Weights of a small transformer language model.
Size: 8 heads of 32, MLP 704 SwiGLU.
Architecture: RMSNorm before each block, no biases in attention or MLP, untied embeddings.
Training: a variant of Muon for these matrices, 385M tokens, 5535 steps.
MLP neurons of a small language model. Each row is named by its layer, matrix (down: output weights) and neuron, and shows model dimensions 128-255. Each number is 128 + 24 x the weight over its row's rms, rounded and kept within 0 to 255. Numbers have three digits each. A neuron's up and down rows have the sign that makes its largest values positive.
A block is one neuron, or neurons of one layer that tend to fire together. After each block is what it responds to, as a language model described it from the Wikipedia text at the highest values.

L7.down165:122148128106114110152135139144127153133145129137143133098128125158114091154141150120098110138148142100117131139109142134104164084113097154156100124135149070119126116052138110158094118108125144138150108139111145106102123124145163137120151110091114164071112138140164118118157127142163151155106099141165161130161105153137111086160144156076132155128110091155126135118129114110117072119157
L7.down391:133151122112098165137133128115135077120155107092112136099140116111138124127110117132104158166104091055119166117114077156108087150109110151113166145116147160134105159101177133180146125136099081145154073098118096172133126143151116175197144103101098097138116111107155120076131130140081161127128134097164115138117128160102152108082114118116104118147084144104138156133127119112099137103115
L7.down556:106092144141096122131117109083125113164143122140128127114127130159096124096137122109142133167172197126126169141143110139108187161140107144130118101134124093165137130161146144107133131138096138151130125115168121117106117128142154183154115119163119136163172133105129144145110096134115111143187131148156146122143106116146091127102125149084120117122118122065150130123155114178127124129098
L7.down697:136119167125155126119087124094126157136124146102121105123127144121129089136128196099122102079114100146127136151132204091117132116076119127144142129093122109162139136128131111152132134127083127145127195134137118107117081166130152124158124162127072134126092145130149137134106137149152147139121151119105159156128150134106134110154098158087144115131142136100125128123109107104147116141128
Description: Mid-word continuation pieces. Fires on a word-piece token inside a longer word, right after its first fragment, as in chr-ist, prac-t-ice, pre-p-ares, l-ong.

L7.down292:140138135105141110108139166150107119113129127143125128142117133115149142155140122181093107137153146211122169097170164122151153113139152119152135135162181173081079125124129125117124101117126155096146127127172148129140097126127094142102129133087123135115168044134124141126126131140109116074177097150145110121129140090091110153156149148132114152157172147116108140097112103103145139127114
L7.down450:127116134106149150168123161165168125120103129127056142150160142134117110113151171139131124107197123075104149152152143126157118129096122118135134083132160120098135124127128157174099162097148116095112104179079177150110131105105108128120107172121149123114113071133090132112137076082130122132120114139126182171127138125120176104121147095136151108149099106116139151131128122109131144137162
L7.down465:105126113143116137119131124160180154089139101088092165133122128148135156110106111120147142190083151122081118124120164079142108118178135154109128116110124135135092118104133139166157171137116126122045161134156145122091124142142135122108109157142130122093117116142147130138136160145165114164130153138151097156136126093125083063146137105121131131123114129154157117109116140146085133146120
L7.down553:115095123156106115107132124176114166102142070142152167119109127112100135196166105091086127158125114083131184105089153116145111079150182174156125106070069108158135132127105137104156145120124158102138132120127162175130157148143091104156120129080142110186146095148134125114133113137103132154095143100163114167129143119132107125190132116140121180159146177125133094113135128127112160114125
Description: Mid-word fragments, contractions. Word-internal pieces in the middle of a split word, strongest on the contraction apostrophe after a pronoun (I'm, we're, he'll), also ag-ain-st, di-re-ctorate, ad-ver-tisements.

L4.down16:131096130124122108091166126124130123148099132109123144124118143145141131088119131148138124125111153153118149136097170104130093153127138102170131114153153134131131177133172132125108137115133097125134122137157147111087135125098058169137172149113183133140151088154147147169091097028129160132105120157083093150128145089120118141110142142115157115135119103139185133100123111110107114148104
L4.down132:112138100136127169147119123119110086142082145093173163149152142127105153131121119140123148121139130175123135087113136089108130157105099126103101130113126116102144145177154118167124122140149117131126170136149106106091104137133158109133146144090104103116162104127121143097102125075114152140144124094141103083094130166128159168093121154068147120139106122151127124121134121150128137152128
L4.down258:109129143163136141100134101113182130111120119163103156161131131151157184135109118130140126190131112117120097116130130113129099121115153103123117085120126107141118111163114134163086090138148141122104154108126105152125127143085117098133083114114156095102135070084126117127133126099129129151108128139172120139140088121177091112138156130125111141117139158121185087128143145118164112118130
L4.down261:132096093138125130106116115130127137159136092163185131125201151131131158147100155154114138126146140138142079162116129200137129103149153132169105147155122132161144146123152151170127108163146146147141176143131069125121104134101110128092149115088154117125109137122122133158120168123139108166118161143100121111093107158122109115129139131106130099096146148149130123127173136135122140135108
Description: Bullet dashes and word completions. Line-initial dash bullets in infobox-style fact lists (- Children:, - Batting:, - Family:), and the final piece of a split word (lif-e, Sou-th, Mar-ine, O'Donovan).

L9.down414:094069109124156102132131114141081075112112092144081121119112134121126134163157115160129101086147093124111117102117129147114153131153141109144115135137119133109187117099140161102152125103182105098118121113099131166096148128150086134161107132139123159131132103156142102128100056163130141081134151107123113104156157185109151123166105105103072140108145118167139134136093148147083129178152
Description: Month-name word pieces. Middle pieces of split month names in dates (Sep-t-ember, O-ct-ober, D-ec-ember, Apr-il), plus bytes after coordinate letters E/W/N and opening quotes.

L4.down38:148102140071108092140112148128080111099132092117096120117155174161089135131132158110153095109131130139098163118156132127125168144110159078124165097144107095132137095128133093062147090158118103106109136096135105082125126124116137177125108128120125119107126115139118103142124144081153109118132120167097109110168136124102131132187112083104073109151158128125140145112139137113186105115138
L4.down190:135148160124119086126155112118130119153128091114152160165107156122071131134115139167152132106124132093184113119109117118082135151147123133130155116121147058128139077156142099107114142100098134123125150115110159176127174125136157111091107168078127121101144148129116156095123153117147133103140101136141154141147168128157126170096132180104076113138096115127109157103125132155145112141110
L4.down379:088105117172158112110132121142104113150124148077146140094115068116127082150090114111176133112130105100107099114111158130105185161145112102113167130107100140142142118135137150128140126142100136139059119149102147149139092142147114154115113110117156181133131131109130099165104096153125116133159104167119114129139147060093090126118107139130141114160146104124162104106141114122136123118150
L4.down409:147117120174107159120133146119082116142088142107100118106116119105147144111100132142093151065146150129139090110139111121109126142111080132157130101128113157160100140139160110159117193116141124141158162128094134123151136177145145155128174138142164185141144127136124137098123128061112155116117120157128139139122094143094142180141093126178121098102133108100142147092115123170152120135089
Description: Degree signs and mid-word pieces. Multi-byte symbol tokens after numbers, such as the ° in coordinates and temperatures and the £ before sums, plus mid-word pieces like og in Geography, sociologist and Discography.

L9.down635:133137122175144171114143107097129130170114114110097105092158139112109183137073127126093116118140132145138127112131162109127140115128104103132126078165148115172140175118090149111135142140138119153141087118093155132139131135165105136131151102123097079166132083097118104141147116114063184122171090107134093106119109075088128106144092142168115140107107129167116108128131135115151109111135
Description: Mid-word subword fragments. Short word-piece fragments inside a word split into several tokens, often names or foreign terms, as in Az-er-baijan, Cari-b-bean, ass-oc-iation, tik-k-un.

L4.down88:117136134151107114161140132121135093156159100144141118101081114129149152147109121134153090171162124165104155093104112116102102097129140120094116149153128115147148115141162126103114125173072141132152158154133146127119151106091130124120125130132038144128112171128143096146135125149114147115106121127119146104121122106124124126133097116133097115172150104149091088134140151124084111124119
L4.down224:119129137125146126183114112103138152136144142143127118125098123068075137149076109139118098128153145125169161131110118105116156093081125118131102104122142135130182108068110148156103110139136135122145150080126136092150125140113086140107141103172103135090089135129147114093124131141142154143147143105137125119127137113137111132125101120138180116133135135089168135136131121141158109155117
L4.down278:137139121146128096141128126108156126164161140142161135092106145135103148087141128177123100111097128123098145114168118103090149138155169096114143121119152112132125154113132103113130130153071178096121098123140107130095126206124102174152083129149106104101087117107116115139150127146155146104063114162102137112119144109102075118126140108136146133147175164132138121117122117138128104129119
L4.down314:145108133142108134153122126127125163109121102139126164142101103166139132139069139175106076106128078099118124112134133126143124109149114126158111130119178130084136089122152133179138101138072119105110105106103121158122076115114160148118139102110124130147098082142170141140116106090111112151125122112112105124188135134111100117130155084134193130124123133073135116109146092122135153157167
Description: Mid-word subword fragments. Short mid-word fragments, mostly vowel-consonant pieces like op, ap, od, as in s-op-rano, ex-od-us, num-ber; also the empty token after a slash in coordinate strings.

L9.down418:126092121121129167101126164164116140128127112155161142139146128110139143164123149137095151137104145107144071126169070209127131107129154078145140135127091130110148125164118117122154144128126137117143098125135140124105145133096123127121144105133147090140122171148096153132115151126088107113091135140084134116161134131095072122104129149127092119080150148106121109118123111147121105105106
Description: Mid-word fragment tokens. Short middle pieces of common words split into several tokens, where the partial word already predicts the rest: traf-f-ic, exp-ed-ition, d-iv-ision, comp-u-ter, sup-p-ort.